python train.py --d_mlp=640 --vocab_size=720 --parallel_block=false --init_std_down=0.00988 --decay_shape="linear"
MLP neurons of a small language model. Each row is named by its layer, matrix (up: input weights) and neuron, and shows model dimensions 64-159. Each number is 200 + 40 x the weight over its row's rms, rounded and kept within 0 to 999.
After each neuron's rows, "fires after" lists the tokens most often just before its 100 highest values on Wikipedia text that the model never trained on. A number after a token or word is its count.

L5.up282,200,277,178,187,162,175,170,293,169,174,229,148,210,210,155,200,165,216,147,238,198,211,213,188,175,188,171,213,196,212,212,194,215,247,215,195,153,220,175,280,212,198,170,243,100,221,322,216,163,188,246,219,230,231,215,161,209,152,150,217,225,225,143,217,239,150,182,185,178,158,212,282,202,132,175,136,215,171,164,216,298,181,142,287,212,140,187,234,212,171,222,281,228,139,214,180
fires after: "–" 32, "w" 9, "s" 8, "b" 5, "n" 5

L5.up587,241,184,150,281,226,217,168,210,179,229,185,163,220,214,245,191,144,165,156,196,253,206,249,155,172,139,154,141,240,271,125,185,170,242,224,225,192,209,151,255,188,227,204,182,151,218,248,178,139,220,175,196,190,163,233,152,166,215,112,184,87,227,178,147,225,167,217,218,232,245,174,211,202,211,249,191,213,223,129,246,192,143,286,230,212,156,159,170,232,146,209,186,317,207,226,186
fires after: "H" 52, "K" 14, "w" 9, "sh" 4

L5.up86,170,240,177,303,201,160,229,227,208,67,180,215,295,222,193,118,163,240,212,207,273,223,140,293,196,156,209,170,155,237,199,187,154,244,202,174,259,253,199,155,173,182,183,219,172,241,227,142,177,152,159,162,259,142,283,225,214,116,177,214,163,162,182,209,227,198,190,242,220,234,211,207,184,198,210,215,310,209,198,244,249,157,219,284,215,238,168,168,232,250,233,255,147,191,205,195
fires after: "w" 32, "s" 14, "1" 8, "un" 7, "u" 4

L5.up64,149,228,165,222,191,137,221,224,260,261,192,191,178,222,277,170,162,211,184,96,75,209,149,159,169,181,244,184,259,215,156,126,133,208,207,185,235,223,189,181,219,269,223,210,187,174,137,125,125,193,197,177,218,188,225,189,257,249,227,190,217,191,220,274,186,190,233,207,218,186,175,241,199,212,267,117,133,219,186,193,181,229,286,200,197,123,217,230,308,213,193,278,231,197,187,206
fires after: "at" 24, "od" 16, "el" 10, "et" 9, "est" 4, "ast" 4

L5.up475,225,232,288,186,235,173,241,180,116,228,170,163,217,211,215,249,143,271,123,134,251,201,165,222,201,222,183,198,156,270,297,203,193,147,196,173,262,239,195,234,186,274,204,197,239,148,255,182,176,189,127,196,210,180,183,207,212,211,168,189,92,233,206,163,237,268,231,175,257,154,258,197,160,168,185,193,148,257,157,198,191,190,172,247,180,211,243,203,213,283,195,213,203,180,175,188
fires after: "a" 41, "r" 23, "| " 10, " " 8, "b" 4

L5.up388,190,259,271,254,206,133,205,228,100,233,161,212,221,163,205,184,213,244,217,204,227,210,179,218,137,192,197,211,206,222,287,188,155,227,214,173,230,192,248,146,200,245,217,194,135,138,259,170,155,212,232,241,163,199,172,241,222,185,183,114,147,202,207,187,146,222,158,165,220,199,150,220,198,153,198,175,150,164,222,207,225,174,246,277,265,248,248,157,201,96,296,206,209,184,206,155
fires after: "n" 22, "su" 18, "el" 11, "l" 10

L5.up169,130,290,224,160,105,183,225,230,181,243,154,210,230,276,198,253,247,250,134,239,157,173,219,194,218,189,218,130,222,231,226,126,183,180,119,214,115,208,190,211,184,257,250,224,258,232,229,156,217,195,238,186,159,145,192,127,162,137,164,152,222,203,178,238,207,175,186,196,178,161,182,211,193,266,288,225,159,209,228,172,258,193,205,211,284,233,211,200,181,212,148,191,227,121,216,232
fires after: "i" 36, "id" 9, "ot" 9, "sid" 7

L5.up84,152,253,197,280,233,241,135,270,237,135,157,141,224,189,210,281,259,216,192,175,108,203,227,185,134,170,159,161,268,219,160,223,250,205,243,199,223,229,229,215,228,176,247,218,243,122,208,189,186,229,199,235,182,206,222,183,213,160,142,261,261,206,230,212,211,142,229,240,187,266,199,243,156,284,247,175,121,200,181,181,202,167,189,212,220,178,172,187,148,224,239,182,201,150,250,186
fires after: "b" 35, "B" 18, "ti" 14, "ch" 6, "'" 6

L5.up179,144,173,131,217,173,145,180,251,164,195,253,226,271,205,275,127,179,216,171,180,185,238,249,254,164,173,195,269,273,248,251,224,159,260,210,259,230,225,170,215,229,175,176,195,161,187,156,211,201,124,206,149,176,231,159,210,210,164,145,271,132,162,165,288,214,166,226,201,291,252,228,234,137,229,257,142,194,166,141,243,219,214,242,225,223,166,92,134,146,189,235,213,166,183,193,199
fires after: "sh" 27, "b" 11, "w" 10, "ail" 7, "el" 6

L5.up519,238,135,227,243,267,204,172,239,186,206,230,166,200,217,234,158,229,256,187,160,246,216,262,206,198,133,192,189,186,303,203,250,165,223,166,167,245,166,189,225,192,171,145,193,134,271,151,103,176,285,132,186,170,204,267,187,211,215,129,174,177,226,203,287,175,210,240,183,233,279,133,206,172,186,196,221,112,214,110,246,220,147,230,205,180,180,142,170,179,189,250,176,220,217,183,129
fires after: "f" 23, "L" 17, "n" 13, "el" 7, "N" 7, "he" 5

L5.up601,145,172,223,281,168,258,209,259,183,196,175,193,196,253,265,210,142,242,184,165,182,207,208,230,191,149,197,207,232,201,244,182,191,278,171,193,212,167,221,227,198,217,274,199,143,356,155,150,221,232,157,214,185,196,311,222,196,123,119,164,196,207,179,177,267,128,187,176,198,186,145,230,197,169,196,261,137,195,155,234,206,129,174,153,188,186,133,177,195,167,219,187,173,218,182,242
fires after: "e" 31, "n" 25, "pe" 10

L5.up561,229,192,207,173,153,151,147,197,176,146,147,228,226,299,269,215,227,260,265,167,180,139,186,186,241,171,199,306,266,298,228,184,149,166,198,170,153,162,193,245,154,198,152,155,192,163,163,185,178,267,215,163,166,170,252,179,232,235,222,212,177,187,164,210,215,206,168,100,186,155,156,212,173,153,202,223,181,152,205,194,203,174,244,220,180,141,251,217,122,179,167,201,267,207,240,274
fires after: "de" 22, "d" 14, "em" 10, "re" 8, "- " 7

L5.up378,255,317,182,181,232,149,230,182,217,161,148,183,186,179,232,194,177,225,170,196,135,289,162,155,190,184,277,252,163,238,208,227,239,194,203,279,229,243,190,213,159,197,218,235,227,209,211,143,167,223,202,172,216,173,254,166,195,130,190,141,167,189,127,130,171,189,212,279,212,208,224,163,183,163,254,182,213,245,231,214,173,104,210,167,200,225,143,264,186,255,234,207,209,149,181,208
fires after: "| " 39, " " 19, "(" 8, "1" 8, "3" 4, "/ " 4

L5.up24,201,262,225,198,112,160,204,201,144,133,169,204,216,158,167,263,227,216,221,128,76,196,211,229,171,178,157,191,218,197,202,232,225,244,192,261,138,179,227,199,134,228,176,222,109,182,181,192,181,277,226,200,194,203,184,248,190,225,190,171,204,205,198,243,186,268,220,135,220,172,234,241,187,222,186,206,236,212,240,290,222,189,223,222,223,119,193,232,233,187,242,247,225,151,251,187
fires after: "h" 18, "gr" 14, "m" 8, "b" 8, "ch" 8

L5.up74,209,238,226,216,214,183,233,238,149,172,225,133,177,232,243,263,252,176,218,162,238,229,250,114,164,217,217,125,213,174,249,227,138,254,180,254,176,227,192,209,139,279,185,191,201,141,207,157,205,139,172,183,240,217,245,235,194,232,123,164,233,179,193,200,208,250,196,204,210,200,195,259,225,209,211,178,96,181,173,194,290,200,156,215,217,137,196,148,184,213,237,209,255,147,250,128
fires after: "f" 15, "serv" 13, "197" 12, "ch" 11, "g" 8, "Sc" 7

L5.up34,217,166,218,212,165,224,218,211,183,185,236,171,223,259,185,148,166,151,181,204,198,279,207,209,241,200,123,219,216,164,244,235,138,210,209,246,242,216,191,240,186,209,183,232,138,237,189,229,155,132,218,182,238,195,238,231,204,165,218,205,180,166,139,198,282,257,214,187,233,158,194,234,209,159,212,159,209,209,157,237,184,126,242,244,198,161,94,231,165,194,294,234,202,160,189,158
fires after: "." 39, "$" 7, "W" 7, "w" 6, ", " 6, "5" 4

L5.up208,218,237,261,230,273,214,200,214,221,174,184,173,204,185,191,241,199,147,160,211,181,289,112,199,196,176,184,219,151,165,240,288,215,204,231,185,173,173,182,247,160,125,222,217,228,223,241,173,196,178,166,192,171,132,206,158,191,180,102,190,237,245,156,101,247,225,225,208,201,219,142,170,195,192,235,184,166,132,221,206,215,211,267,213,257,205,181,257,170,167,185,231,279,186,169,167
fires after: "| " 62, "a " 11, ": " 4, "for " 4

L5.up359,159,252,211,263,247,242,207,185,259,156,64,160,240,215,154,193,192,246,181,145,180,165,181,174,162,184,216,283,215,207,223,214,257,215,204,192,214,168,225,164,220,254,246,188,155,211,171,212,181,170,181,209,145,200,166,186,265,212,208,188,155,211,214,176,218,143,166,218,182,270,158,218,150,227,167,230,167,186,198,244,233,175,278,228,301,211,136,247,245,172,231,249,232,220,291,287
fires after: "m" 35, "the " 16, "his " 9, "a " 7, "em" 6, "The " 5

L5.up628,256,136,194,259,207,154,217,158,106,245,205,173,190,206,256,137,198,199,192,163,210,168,255,252,111,241,177,247,270,229,256,198,297,211,178,287,189,255,193,210,114,239,241,229,169,166,182,194,146,200,184,204,152,225,166,129,187,233,203,203,246,236,152,257,205,198,233,198,160,228,228,205,213,176,245,194,168,207,264,188,238,198,118,226,205,208,127,168,204,223,194,203,215,183,223,199
fires after: "en" 31, "ch" 15, "k" 14, "a" 6, "c" 6, "e" 5

L5.up28,244,207,197,238,166,167,159,241,168,162,186,178,239,151,235,247,218,218,189,188,139,213,267,206,181,188,180,224,279,234,132,175,169,235,193,211,148,221,166,170,185,252,214,159,204,265,155,181,177,173,144,146,185,152,225,225,175,260,186,189,214,205,108,218,175,236,151,140,188,173,172,229,234,212,298,299,212,238,287,207,209,172,135,193,229,120,161,197,172,172,216,179,227,174,249,225
fires after: "ch" 13, "f" 11, "n" 10, "e" 7, "v" 7, "vi" 6